{"n_layer": 16, "d_model": 384, "n_head": 6, "n_kv_head": 6, "head_dim": 32, "d_mlp": 1024, "vocab_size": 19600, "activation": "swiglu", "norm": "rmsnorm", "norm_place": "pre", "norm_eps": 1e-06, "positions": "rope", "rope_base": 10000.0, "rope_fraction": 1.0, "qk_norm": true, "attn_scale": 0.319, "bias": "none", "tie_embeddings": false, "parallel_block": false, "init": "normal", "init_std_qkv": 0.039, "init_std_o": 0.00976, "init_std_up": 0.039, "init_std_down": 0.00423, "optimizer": "muon_variant", "lr": 0.00912, "lr_mult_o": 1.5, "lr_mult_down": 0.7, "lr_head": 0.00874, "warmup_steps": 0, "schedule": "wsd", "decay_fraction": 0.517, "decay_shape": "linear", "final_lr_fraction": 0.05, "batch_tokens": 65536, "seq_len": 256, "doc_mask": false, "train_tokens": 527500000, "steps": 8050, "dataset": "wikipedia_en"}
MLP neurons of a small language model. Each row is named by its layer, matrix (gate and up: input weights) and neuron, and shows model dimensions 256-383. Each number is 500 + 40 x the weight over its row's rms, rounded and kept within 0 to 999. Numbers have three digits each. A neuron's up and down rows have the sign that makes its largest values positive.
A block is one neuron, or neurons of one layer that tend to fire together. After each block is what it responds to, as a language model described it from the Wikipedia text at the highest values.

L10.gate287:482573477512521498578511499476536509513539490529482522462530534465553604517533540527453556466400509470543519545489563492554572449518469563500430531551453497587544465509480525408540439463542483538504526531468560561511489495544505451544527495543527446553466507439502459518520520519513560421577464570518536473502552533486481510507475498487509505501477533535550523458500559470521481538543
L10.up287:556451486540553519643523506494531543432561548560478400430482564463526481485580469478467513534471478477557584472499520495577481544522579535395413499575479456596532469495598497471502513509505484550444455468504494492491572530524486498497457507534484496442458470491485533498506493489503551478559480489561509540477474547475504470562415489374508514469516518500509488438523519505524531557535
L10.gate354:499504508563504468522516520546616516523526506593463531483553511529429512464531536538583545443481451478488479529519474560505473572418505552500425455471477527435513466517475479487492539459505423577561525560522432506589493465544486520553510453517415494600538509453437468529542423481485560515507488512454522542550488502523554457551486538543569464501548555465574531518504477447461401526585
L10.up354:505527538554556436575488498504521539524500585550489452464480510445466512532540507472547511534546457518519556488485501500461542513408576513459466466517425523482480445529493457452521468527480394473530473577441502565525521548458508500515455404511512437607503488485515491499503512521558470435491451462502497495555514493476506465518535462541511481467497540527580561565549472476507458512541
L10.gate361:508459540453572504512463570477495479451528527442438466516447530518478553545540471495452530507525441503515536564478478590542501518455512479547439473528483501467483494448493585479545513434577509501447460556533445502459509557497474480508473494499541548435531483498550513540470516571551481494493449492482470544517503446515501486490486533405501457461527477457491554465532487522537487565456
L10.up361:459432439530476428479435440469466525567516496434460472490520548522459450511537512431462500556449484423524510531516484516539457572543521493477494469527551466550451559551469469441553578515519539489476513533509499508491590518499456547478440455568478513503461481445518543487598538460507403500499519519537508515539525521448512510576474423518536525551476424449500552473521468517515476618530
L10.gate601:564395504537487562469497517521531482467563564438541490468535460575439587597527453525534516535508512505505497456546533461564472496528504506571460445451365538466564529557478506478465428540489490554502495488497474467459553494496493492565493554520490554478487609503549533511511482529481513527486478474461477452527481525507487477501494508538544523517465532514587425407557511461611496555468
L10.up601:514452437494529499418510486519485445449476506490543469533467525506513517508408479571527522503590480447555549452531536538567425534457541512554465441477460557495525517509521476516485474497479491570512543523491574563539550487465464507545464524411566526501499509522425441532511468575470505520516457459537538470536552550531482510430512439476554526485467513494546466472541502503521535609421
L10.gate624:503498558508531522514513483462436553434480494589516555497535518469517460528535540484521546515476529563533519421457519518547543505565542516542491489495480499516555455545502482481496476505550476431435580500521625543478468412445533434411524479499517547550474493450483457442516423552479532424449496533542516500502547524573526565500512456517506536499429484442466531498505525455503417464507
L10.up624:444522511552524433526449436493542531521488507580517504515451515597502521525516549451514534500435443515502511470458514546549539452550431580450547561597426489474528555494471447507469489493522413549537556489530458447506506450469467562472437520571486514445495505457496517521470583521530516510517456504473502475521466515532538494513524561499475498468514564508503537505386453440515448550479
L10.gate819:487455540498499454533520484429493518550489522450517492399456500560534451541438509483552515504505449486539533553477507549552526467540501560547511535545478511609504551483580506532460552485490470522477556503533554509537498519446458493428514499520575565472466511510522493510528524495502569539517504450508459437520567538462478475460523529523457457487504503540468454433479426472491401558472
L10.up819:426505586532564559519537527425446537433471549455496464479473489499481537595493448512423528623586478509493481509448539493504500474513582538449490502500498509561468469481532448507461513576490442580542536535577493556479514520448551498525565537417499550482473470517498457560544522472473532449514482489487526481485491488486522506529505489513398492509492479530524542530470523460423491480446
L10.gate948:512448455456496534493442476523503475491482427497493580476497518492465414587483470567516452469557550464487469474465475413527492517523492518449608573502483564535499526500515448514506622506560387504519469510518462459509512497459499562517489461523469510512526516483515502507497470479544435500524474507504530492513517509516519410477488552470526463466458545465538457484481494523534535521487
L10.up948:491524491433484400475513419492483550520485508524542491529489527447498565477488522564582473509483451541562498453457585479523532464467531535504493519496532459444514496490537558556565483467506463517510431493433553445541571449546527475544507510517553483493508405541431455493521566491440463469468440534478508495600413505538531477522434546578459555501496529499457524529532401422620503559510
L10.gate975:498487495487477516482513447561511487543516563487539491454525505507409539534514473519538530492470514573497482490496522493475533522448503511549481541532439533453581508529460518510515532513535462533486501529522498551458503498544472506507443529465466456598495466467503493508502492542490512433457427510438457477519537549528590410507531566578565458462518470515509441522497527473520507578500
L10.up975:512410474575515507566443500536523549502530515614403442492449447460484574526467505491466468527516507542556480529544528495510487496450421510556411450554497454575521584519483509488517488577487484512495499550473492555435453458483533497527488516541439472531457463525507493534483509518507479477509467504503498450531536524581535429504500518517557422446554486574553542493534459432463479511497
Description: Block-ending punctuation

L9.gate108:439473439484564476449532427513449514430473537484490469466463499516489479500561505401564466535526557477494585399477502519514462608462596484494478424451510465492469551526477549521506520498507519476490530464446555514515525549445513539480510497478511493482501485476406445439579531524518453558491442482500486533536570551546469470504511513543533477461459517487447480539537509505455520512454
L9.up108:458483500479452493537508551515449470480466515518477503568498527534543493531555514495448492488519535512469498531505530517497486537533557506524512429456515520531530497473466567509482521472487543528495445498575493492466553497480456557526483568506482488440552467505460472541559506502610523598511501503484436538488526518486556453508440561491485476487527483471440469522553521470452478443539
L9.gate516:421420529474515484465472492475489504471414499488454563510449610489464505471555477491471463578463520512480617450479552524496478459504478490504442529455544464544472465523556574466543504474517438499472544516468508524446528481460523464503505439495516446464456536506451489499434457538491484512479466459577534516534519438493441480484488495545455486480490477473485538516524458460457610481479
L9.up516:498617528456541555554537453481494526505458557457477537564527455485463492504539514496542457602502553487505498461467507463495423490571481516498488566469480568485514504524534531535546512459527476538527553532528522582541511435443502433567489532526435483518472475557572534517516478559520459564526488466547464465526423481486469460477476526484506511458588430544450458540459539520534544532517
L9.gate669:435495516462496485484441465478456530464402558514508513530558509491474477517506515515529486489464593524515532453548500537492518567526549508446461465485520498419469557554500461459467444452458462504563529539534496513586568470456543463530455476484527464456427515543463470504534503487525511518618529510490446417408540542547573490502588519509496467501450502487420503502529430549544552485523
L9.up669:491502412539551517571507526505500476522445541489509528531406542486450494529541478472581540499495536502586505505473490460541484528438508466532451529455513582563452531490515547491538522455468452508574436473499473482382498491426439530562469540498546507490559530483553529514487505480501501503516551431524502496478495485558489463440519520505481532550496476514461501495514490524589504562491
L9.gate685:491540493552532533464468587447526448522510483528507425498490464526420504482552514523562572520525541506508482455546512538433495514472524501516482441539513556546500474549486516412518487497517493459490492529509540573499495460404527443533520506512533521531423535523627520488556469435504519463502486478505455464534577495517541492532472481481469505473488516492524541471496505467493517526509
L9.up685:492514464499432559498487530427507555480468483503509442493506451411506499500600455525462532451534519463528474453539444502444551517403469542450536565499462511452463507470465442528483499568498492507420515516477534504473498581510478466483510504485453521496472542489454489463460500450476450479454459511467517463471521472549476458505539424441515583495451434546498544450485458541480523539409
Description: Reporting and main verbs

L10.gate135:410534550461502485518538478451444545488479498538448508452512488552476480501512477477526450412549504544555502501484462543469511490526532504570422463450440468521466542447453526471569530494454464467507476635555452501461463495522451529473473465531493493460503450574554559498508504495524553477457493440470543520457518531525528480537474488479515539552565553501537475513446527538434506490541
L10.up135:525489534483505480535496405483488527518537547481481544495465506478522458528473510497448544504471560528531564437489556479479507472511513433536554578478489525494529573548504535452510520485458542459466530533499484469539490521565416508399475534494520478465483550556489493483491453466521437484476513543536509496495518540477523412452546484443513548459533478458534531565565501527531610483533
L10.gate309:517454453480527512494563459493466493556504507497482515472394442506562527506508563530544530530533503539435493500484491443492405496520483507471439549462500488464570483487536389480515516407492550590522509514463540469459449450482436535493505480543478470515504554507422462518442506504539433454554533583477451496549542496522500504497454494564526451470613490547497538452526448548464528542544
L10.up309:494494492545451487487526402464538544489559510487458469484467491549557494499515605545609510465478496486552567488480484473573527461463487512460431507496484480500529477506541516509555528531508548458489427531533473574517461506418522493431463439465508418450484599564472467455463438492530444479523522510446493507543546498581498454544452474595563490485463507463565494540517494520462561499400
L10.gate336:501531478495534525529510451532446495480450443565503478577519512467554517488541559465518504531516545532510536570488509525463446519457538509525442493563539462395548498446454539504574533504499552507546497427493499440509512516474454534485487455550492561587445528496434480546495466504491548537498493484544507470481472560568539528518489456513457480544437491518574515524448533486493507490515
L10.up336:535454577462437518454505588445495414530518485528508478471514496421473504534520541468490501426521513507519514497456474520500448469453528504469456459540547459534504554565480472464500487466440509487446474467463574582465547526509543474502565437551512520377504513520477476525544531462471396464588550530505524454525559569522526453523510447449487535555475491475554537548494526470535538510535
L10.gate408:494478500497449523485555441480507459484555455539518538500446507498490442507479511500402542493437489507517512448537523474522557543500532502574483556527458525565501468520568512496541524545526480565511559548454469503536508514518530471457476510479489504500540493540519494462483501490523537515462469563494482539474434528458592513495485530431528536509546457581517437577488480440478473546534
L10.up408:519495524525553421478445464504476528475444505504539539546538491488413431583470492557547438540463483553479596527547464513489489499533488543529540485519493506566513520450509508546483574501423522458511372508539535500479481500500540572536511500492573431478471462484483533496509579517555490518481461521526446519464541469475556388550447521531473465473528527518511567476514546478509440567497
L10.gate557:525528448480467437459466500434478494510437441500517454504521451530513524502508526488503461447489506501430506423524517627437491526521462477446439486533514536555487521564475512425504526479507383494519491621529486442495456474528522520523470499501414491529491511498497441363518504542584507490552485481575562497524503506513502503505535427486515497547481517536611522562552534490508520496535
L10.up557:493483479462533517439437515486473530502493473507463532535490384522521496531561479535536471404471503435496511489521533528500460544534417532513480495523488498522482523549528469527538512481534422431496547568552515503522434465460467520469502503489514482481502495458534437452481472554502478495529385537515519535504476517447520523462485504528444507471467534504481531543534524466528466511538
L10.gate583:362461534478518527414459412496478550456495520542432467448476503483536538507541475534508488542485447461507531561517450548488429409497538492417546515454461524477453547563528477489534583520502446539488485476513481498515556498503479491474549526492445537501463493477437485476584495541575496548470538457445533505447462535490485445542543446521482513530485566487488497470493483492498490487438
L10.up583:559533534494461523548504494506455423416490493495549503556495506511528455501508410507504497516470562530485503504452436482427559428495545485506476504490496547550458518536545606478559515485454508509527525479468505540476502533443474536534465492429479473510552509542471466528493531462478498513554496389488522552468552495492550441519480469432388468509454508416477552500449491477533554404473
L10.gate821:555449500500490465489525457436473446523445498570528478458497532479542450571572533519508487419443484456489523474479564555467496500515538496546434462496412535450485553490470478509566570536473462468510473523494494477512495473474477513458534545506506505525460507473524454471485421448480538433458519521486623475452536583562512534491503539450465501459510569517487481513577557509449485497442
L10.up821:479478529460478472487458481466503434457484426487489540477479493490437506492548523511530494513451478474499540503407485494483513571453479488505503413474532505502467487534489508439497544485523593551462479543464538569460484471460539485505589596528447576468455509515469493557610544450495478441465548451528506498521475518395533441496472513529489503495497529474561511559540484478490476508502
L10.gate884:506487534471494438438448462420571453494462507491501500502524538479446538423549506506487503444442484429518514520540531419542503488496505521507473484544367498549467500500411510459518602522553479497500474511459530458470553449480477548514521473456491490406497536462486438464522554488539473523551502468558599474492501534496596447519463450459515515502461547387473533475462557530467531507444
L10.up884:519542444507465440478544494499510501454525591585400521541451533512480497537615475481543550448507529518530559476523544523523481498445433526556480457494489494555479583521471531561424504430462465492538446481551447529480466485513466483451556506446464506526475615461592471415505445512533520505467512506458488501510484513550465481502508431486510482528504416489480506527548510542438477591461
Description: Main verbs before a complement

L6.gate49:496448494453527536445518511505526559435460462489443469520443463505452494512485554546547454462477586494533417529544495522492476570543529550494433446525478471503526505482446609522456519508514508460522475491533500481549514560532599460527432480474511444432529426518496516431555506475461533554545493472491509539550545492499499436488485497540464485491488458471496552485538478444502500498546
L6.up49:543495533475501440447508482506494493484502463537496463477446499566466474514517524527544459541491586484518477527486517423424469518527480580422592455474552436583521558477492513507476472514414484502448536545449449434612553492461463520514503490474550466479496499517525480496537516448539501575508488511500493513533524488548537525546433499530480524411522518529455476543479529466526504530461
L6.gate709:453430435474508501467525486513491528486468444528477511503449576468496498421499500480588580521499519521503505517553547524506456566498510469492495522516520460540461451487504523406511469506478521508444455496482477511506472486457496451525428581505530462544485509510484467595501470407478463592512477484536495485530490536539437469533547491504543539513397421520494549517526532497446528548493
L6.up709:519514436498507437494428455543606564447526428491513588503436606493527532512581499459519524436551535489476506471480525521423411462433476474502529529551501512554536478515533521505458543467557487473512504486495498485447485539518500435451572512486506499447450497508493503512488492499499497479497510554492464507501543564532488492449500570471437525497518545483529559512561478486472523468483
Description: Reporting verbs for statements

L6.gate825:537502430564503490583529403523530501493446531463518476474506501441514490519493477498484517435484462491522502494389595500522513499519486526464525404482473519436411481511474539485511415515550545469536514512535446543473452529497526432464579506506487448528494587549525554482502411448476520530450463467530497488492519513549494544522484482406572534499511486486538459548525497481562538490420
L6.up825:499523527474468467530493499563524474432510477562527501532449506586496502450499545558551518464463487545512466546560529496501508490524542518480503485533476508526473513520485459471537458490423527522452519499495500472502486491483488506565559453553513492482506469547441469448483538457534559542542406519478497423497522449479547515541472485481562523436549482477531531541548489481560630452515
L6.gate986:442496498467480452538474497504547495497574512461466510552397507529529490514497471427435518498452489561490486511488528462497565476520479566481465510472528488577490564541552498513524545450569510504448453517459504538542543500549489437549431498478495541567490529479458496437546508453475421480489505537419475482509522535545456479543448546499496510548471486415510545419530494526563509500487
L6.up986:476555512518526435532504479469487558584519534523550527441478541478524488564530552559537493430460530520492501490495508539525502511503474442429431487509494438574484574590511552499521486436527570527501518392513467565515477522482446533516468473496522463490488534540504579475522560551479450425453552554498403488567499502498596501457506494491502500494547445470547555475527562504558451512486
Description: Place-name lead-in prepositions

L6.gate742:456459478504456546493522477530560454516431490543446568506501443527562510524458470461496558495459576515554488589453544443471469488480467513511476401517449442540498550480539554579491580463455449509472507534446457430575530447473480460513469518474468534578516485513510533520472478510566543509483479508527519493459489444474534489539516440473498473492414426596466509497410551532494466526512
L6.up742:448493542501506496475505439532557390511391441549480501545525507563512465526467463500478529510460529498584501523461453482528476566463448500497485538498430494503497463516560473542530509527460417543477529501452481472531475470498514437458463545510450502536509453490538489501467474531571550494523456525490531470512537473554516483476477459432597446531498473559503534457460522516471453553509
L6.gate974:495551544470465509540538446550488540434513485593463517488525514488487514518481485477467528436532511527573473488514535467461501562530480500538452527458437516569521513529426444470475468506491482542542450507512477455540499490488522463432498584488496454439493521448533463493475548528522556487503505471475505522472510544429543528505487454476543567477518483562443517567537494534472493533557
L6.up974:477528470490541457496517493502541468476427533508477573505472516487506524481496443422524483504551539552518470534486452446554517543449499496505458427558435551499552483519510548521518513501453459557501563487479488399534471454442480528464538500455430510515515476495482510489501470497553526546505477451407557563495496484548543583516530452580502481472471467569500493487522451539524506547522
Description: Section-heading closers

L9.gate61:558474587480533583517482525475482516488508523501421499490518530458487526516521511503490475539522534486492540515553511450512523510467479573515411549439529467590447482520565524528538559495443576502538484492598444531428505508432463448483386537526533412480475472487510525430546464496449402556534498508501518492464517548483507421439450478460494499493502507424546485452472486509549463510526
L9.up61:545518494379569469509553499531582501512501526531493415464501475435531531526544523507483515495518455540495523490497454446508542558482560500478467490483476504485481436506470475546482485558468544540545464420551514429434526563463533502527484433457505462522504438502514535435495449504471511467511525520508508528482508523454468510521459495472535504469449448449529460458493499526497479550535
L9.gate234:508546490511457502531513535605505492521478493479462518476469504528599448553505494512473468476505515507433447590554531513555548514508420486502438433485512429563524498477538417491421542545581564548532473569457557536478450516556441583441495463470419516550497473557573428424477525527499563506518466518513452494481488525541465525521535485452475463458466445432478537551491557569557569475541
L9.up234:543545503520524511531519475510507500457512451488461502525530492552473534448516457481489502491521495492498544619509534545531551492485406499584496503460520468517513535487451522459448466480480450465562427563570433498558570483533446528466489400518476476518467446578483407429539527529462538556495447491555487499454472529538544572503460475562549505446426464487507446522517562472560456474531
L9.gate646:561470521494476534546502490574507559525507535487456496494469522497504475480422505489436526548484456491474512559536511545537515527477463497535478503513479469568481463531493530506436487465529487391576473526554486532562517557512465408505490458501429545482497549496517462511557469455491489472484515504493443452441543519540439498501447460422534503474502427433585556509499547512509562466481
L9.up646:531460523461589513537557545478532517478473406490535458532535518436544412518461424416524511556505394512506478546520530509569580469464552520516525521507504541509548472482497430436516531490531445444560504501504451562519532492537440457465435501482531478421531475483463435513524567438443498479506534518506496415549532549563495483483453452504519536524454531400574509522543520431536507534513
L9.gate985:494494506512529515457463510516488560500514495542546489490545569556460530419493466520562502479485461523419501545444515552573551456509540537490489430508460506462474454505512440498522540496437456511517483540536482418469551511422530562470543526530515459547558376484483463500531500562443443526493503469571458545504446572525506435465551501513478482434495537532529435470502542591521517457510
L9.up985:529475540483490492535493557445503484488515507494479535484467526569496474505542482490456434617520536532473578490513507547514502469518482535500446524418466478515452474430482494543591503493457547511509543539504515469472460406484531557557443485485408519509511505481493536519532482506555463487445444594527472516471514553462531455531482471439478558520567525416508495511513592477492452468506
Description: Preposition "at" before slot

L10.gate150:465517466505484527488478462499485574495509552499477474489479469574522483484460520492478491476487476480594541499474492520485558532500478515497485475450559503519448476401514506587617453483486493470476411396568550520411478528471484480460530452476534452537483541449418537492491516490503405460488506478470463529521532482517584505469502466504521530488500523464556479409535492410514551501421
L10.up150:512466492517482413519437465469513524489519496517557472528461526566513470437507464466470455433466494485503534440527473556496500533468467561509542406526515503461599473509463502507529506530519474445466503546512502449496527476548491509537502452535473442464499478497471506449516503526496429512515477521486483466472575495528473535529508580569542473592458500437491554505445484500459511519513
L10.gate171:581509393490548514504490490502500454538411471524553541584444536521497487527476528510464517510544515544453519437562486450489519500457511562516485526421502441435416481511458503520495516443471483483560584479491509523502509534542500500503476502507516491514580486496533512423516529508510420473487368477495484521552507559475482473440533533530465433512473510489461457519486534584495469401470
L10.up171:518513468502532467505580471565469497546436543446484578493505530468503523506532523477472466425453538441535615488495602480551525491460509475516480489501468484466490516520454526445511581547514489463498582460409512571477544480535503471536495434501437523485478516468456505471532450468490481539479498466479376445463534519504556520429521519474463454555458492529497562478486523507545619422526
L10.gate215:366496486528512469465485506488521472526500498475469528518485589580513482536525488452448483476490562442483596584532527486508514543493521458508443528506522518499470464430599495558544526476496526479451528514458540432485472457447429455512424461538453411483498573514498541546407474471510419487483435545487501488484519503515519551494539491528481481473514555414470550478534556514530536518470
L10.up215:537537477541496474515501488502515497453529480522524412461537419565495480491511407565455440489527456455471488565496447539514455536521523475541492466456549567507472534528514428566496521508580522476570464468493575468443474547498407518465486507538492499391469507538493532419537472530524450532551486538477449559496473550554514526514460485427466526481468472463500475443418512487504563536549
L10.gate288:521509474505476523494491512492557531510477496582528442481529454544541444551541539574514523491533517484488515556496510520432509523578440540488531530508539497546455556463486533518526477513485539487522535495584493541490478564493523503498464514525476496457521547530516482541462554499524544542450441462500589480502440505535507404503483500462491484473494444504501505484500464491624408519516
L10.up288:615443488532506469527499505557536533554390448490551439445486422528501516485506485542515485544528505506535515469537525520526591576505564512475540489519497479500484508503524504543503538480479550484530495536496508544518453592462518459506431426485531531550545474470562538516583561452494501483523508512483558496477524449509481547428552505504487451534460538529533451433515615526556442517448
L10.gate654:480510512458469498499471435437498481584578477619519462448448520552480426495590513552467485597461455471496487509481484498482550503529505466461541527523527485491509556461531535490464456545484522494483590441522456550513468504566485542510440542494507524555525503531491486473466515439505668450509438474556496490568518518526493521507489481552503515497536498560531533467433500502549537523441
L10.up654:422462515433597467456489533422497502424569454504473571540422506504500520464453522511502501532490500534491573520533507468495540544493439486532436528502509487529470517537511483450437445530506466498520486388517433549470505557546472447545499429467517516511509496488559447457484534485490528388523500457522442521427529469563549453563482480441518483491534520513452492501490476529514481456490
L10.gate699:491538494502518572449576498495513491489489515468533505552471486488543534516496526434529469416516510464452584567467491450445529464463525545464448496464479507529514527485501492559537532579513500461510506514553520516468500541507564544561480437506515451513555505548495487449442467486561584512478618488540480417503499516522436473525548522520544547490455473468523459511531457509580571513490
L10.up699:498474514487492489495476518433463461533518477537470476530440502569569516510510505454456510489517439513550532502507549580460458462493524546505499497530524506565487540487505495539546535516544552446501485449443440529471395504504540490479441473481465483542511454562505544541471505438516470503575504512531554509471526551435499499554487544502492512525541488509511549493507519535500507456434
L10.gate803:541383538518522536479487477447460510501494525501485509469479439549474500478558536609468523506534454505474534429466567482469443473416575513542547501417434548588478507488564517562505493451526431428528484513538560459482528486483520479520550505527465472536511462513481526508517536559508527486539491551572460568548532467529480463518518507518434498476494513469441507540505485525493490485491
L10.up803:453536576518559517489536545564443578474515483555541526449526482522479493519537473471478514474545439467462495454473543570493491526512601516519426551510496540497475509465577500521523534486554562530479512546508471492560468483470504512507500516536572453472495476460565519442454528512452558546431521532447473505533559483562532494527461487531514499521554487466435522484479528468498568521545
L10.gate857:474498546424487524509572501567466515489509467506563586467526457515415563510491525463496476504387516490559498490518534493533424485504475454561506497565435463496485519530513500472497477450513496460512491525557465537448508540473541424435467489537524566474535461587484502468571466476518480483540473519502456533522547434569517544425421559509489535492579498495499531538454513488504521487486
L10.up857:529573514526492509504509482561477499543522553460479565503550482497499470482525468540526479478529503482421484526498587515546523496555394540458553545545530491525479553529439531520364564469540500461555522509513517453524449448536432550518481420522493439455499486458481430487469569550444458533543521404549503491483524485538510439484563515551504432478505457396506570509499558493549538474386
Description: Location/venue prepositions

L9.gate665:476463449482475527480492460457485511485546535574493516508587517491483514578528533393482548495563456576562441511502543540573477548462539487487448439456475563477551428564553483486411523512534513572431523508517471520461445458502450452554475512457485503522527554526458476590475450518564513390528584476577462503499438475523492457571476499515557532502487443491541517472502428455550479417501
L9.up665:435543458520505534464503456426599467533448434488433505490491537455487521590541563437499602501461500510601404552494508541536489516494488487508476459478487530434539507501522479535504542512515435520464488526448452531500548421590539527496574504491556428475483524505488465505466462508450503488567494523490510458552493523508466468524538496472528631440503448498486489538493485519530463435521
L9.gate774:480502492515494561472512525528562564521549473560465567454508544522485585538458548438456561562493581526569498525539475503494431549527532477509445516498496589532447523464523456439457493475491471405473431527532512514500491502559468501548481448452520505503457493447496472586513518494478489524552478556449478527486555546536503444545490481467422508490472509509554488481539502525509432451539
L9.up774:515467498503515538500549522459483528508519480544495521552501492482486529570505569459499532539475484548523460510496472475518507561473545478472438526558538516571498427550503509471455563496448428490461484472501475494542497441500491501492461540451464519445455508543524500483508473485565535476451411441531433449577547523507462425479475509517534444456468441524534580461571421459460513499493
L9.gate881:513476532524609538513485497484505521513534477568534478427490532518395504540498493529517530483519455516507477509467475505557519563458479429580472515452427503448442496495419532545434432461449521509502532548542530516527492460572548514508523465574467515493428413454535466482545471476416538468521448503479485517554516541474540496544478498510493491572463452503504480523499386544536418509489
L9.up881:537497511502568439471513517502543505530521528491405536480533465488529492476479519477495489485515480481613499562540534493553491454487459541573471484549551536512428471495443494516510529460458393486547467500487535543513508530524566472475535573554490506494492475431473448491522465534502532475523492492501438539519487563539568485539517535501472438532417535455432525505416533446556428500513
L9.gate914:438422463523553515566527442493521502417506515455478522530507458572535527470570554489458553486430504449466493503529463495530544503537453490553578393464432532517470485479492464472453512475503434544540514565480466539478615468476472530528426526466526567532472496455529448538451517519519506492539470425482592498518523493494525483483494561507465463476545480531466522495484437450544483552473
L9.up914:459468458443534471572536572501422576475524474561450493515538504524485527544523476431390474570459542476550534491532466536464467576494499542465537514536535511460455441491556484464476522511392426447549477532565477529482538475562475523473479474488470515501506474515447534525531446503499511479515407526478498488543533504526444471538471444553476478494535544503458547479536460453490473505537
Description: Section or paragraph end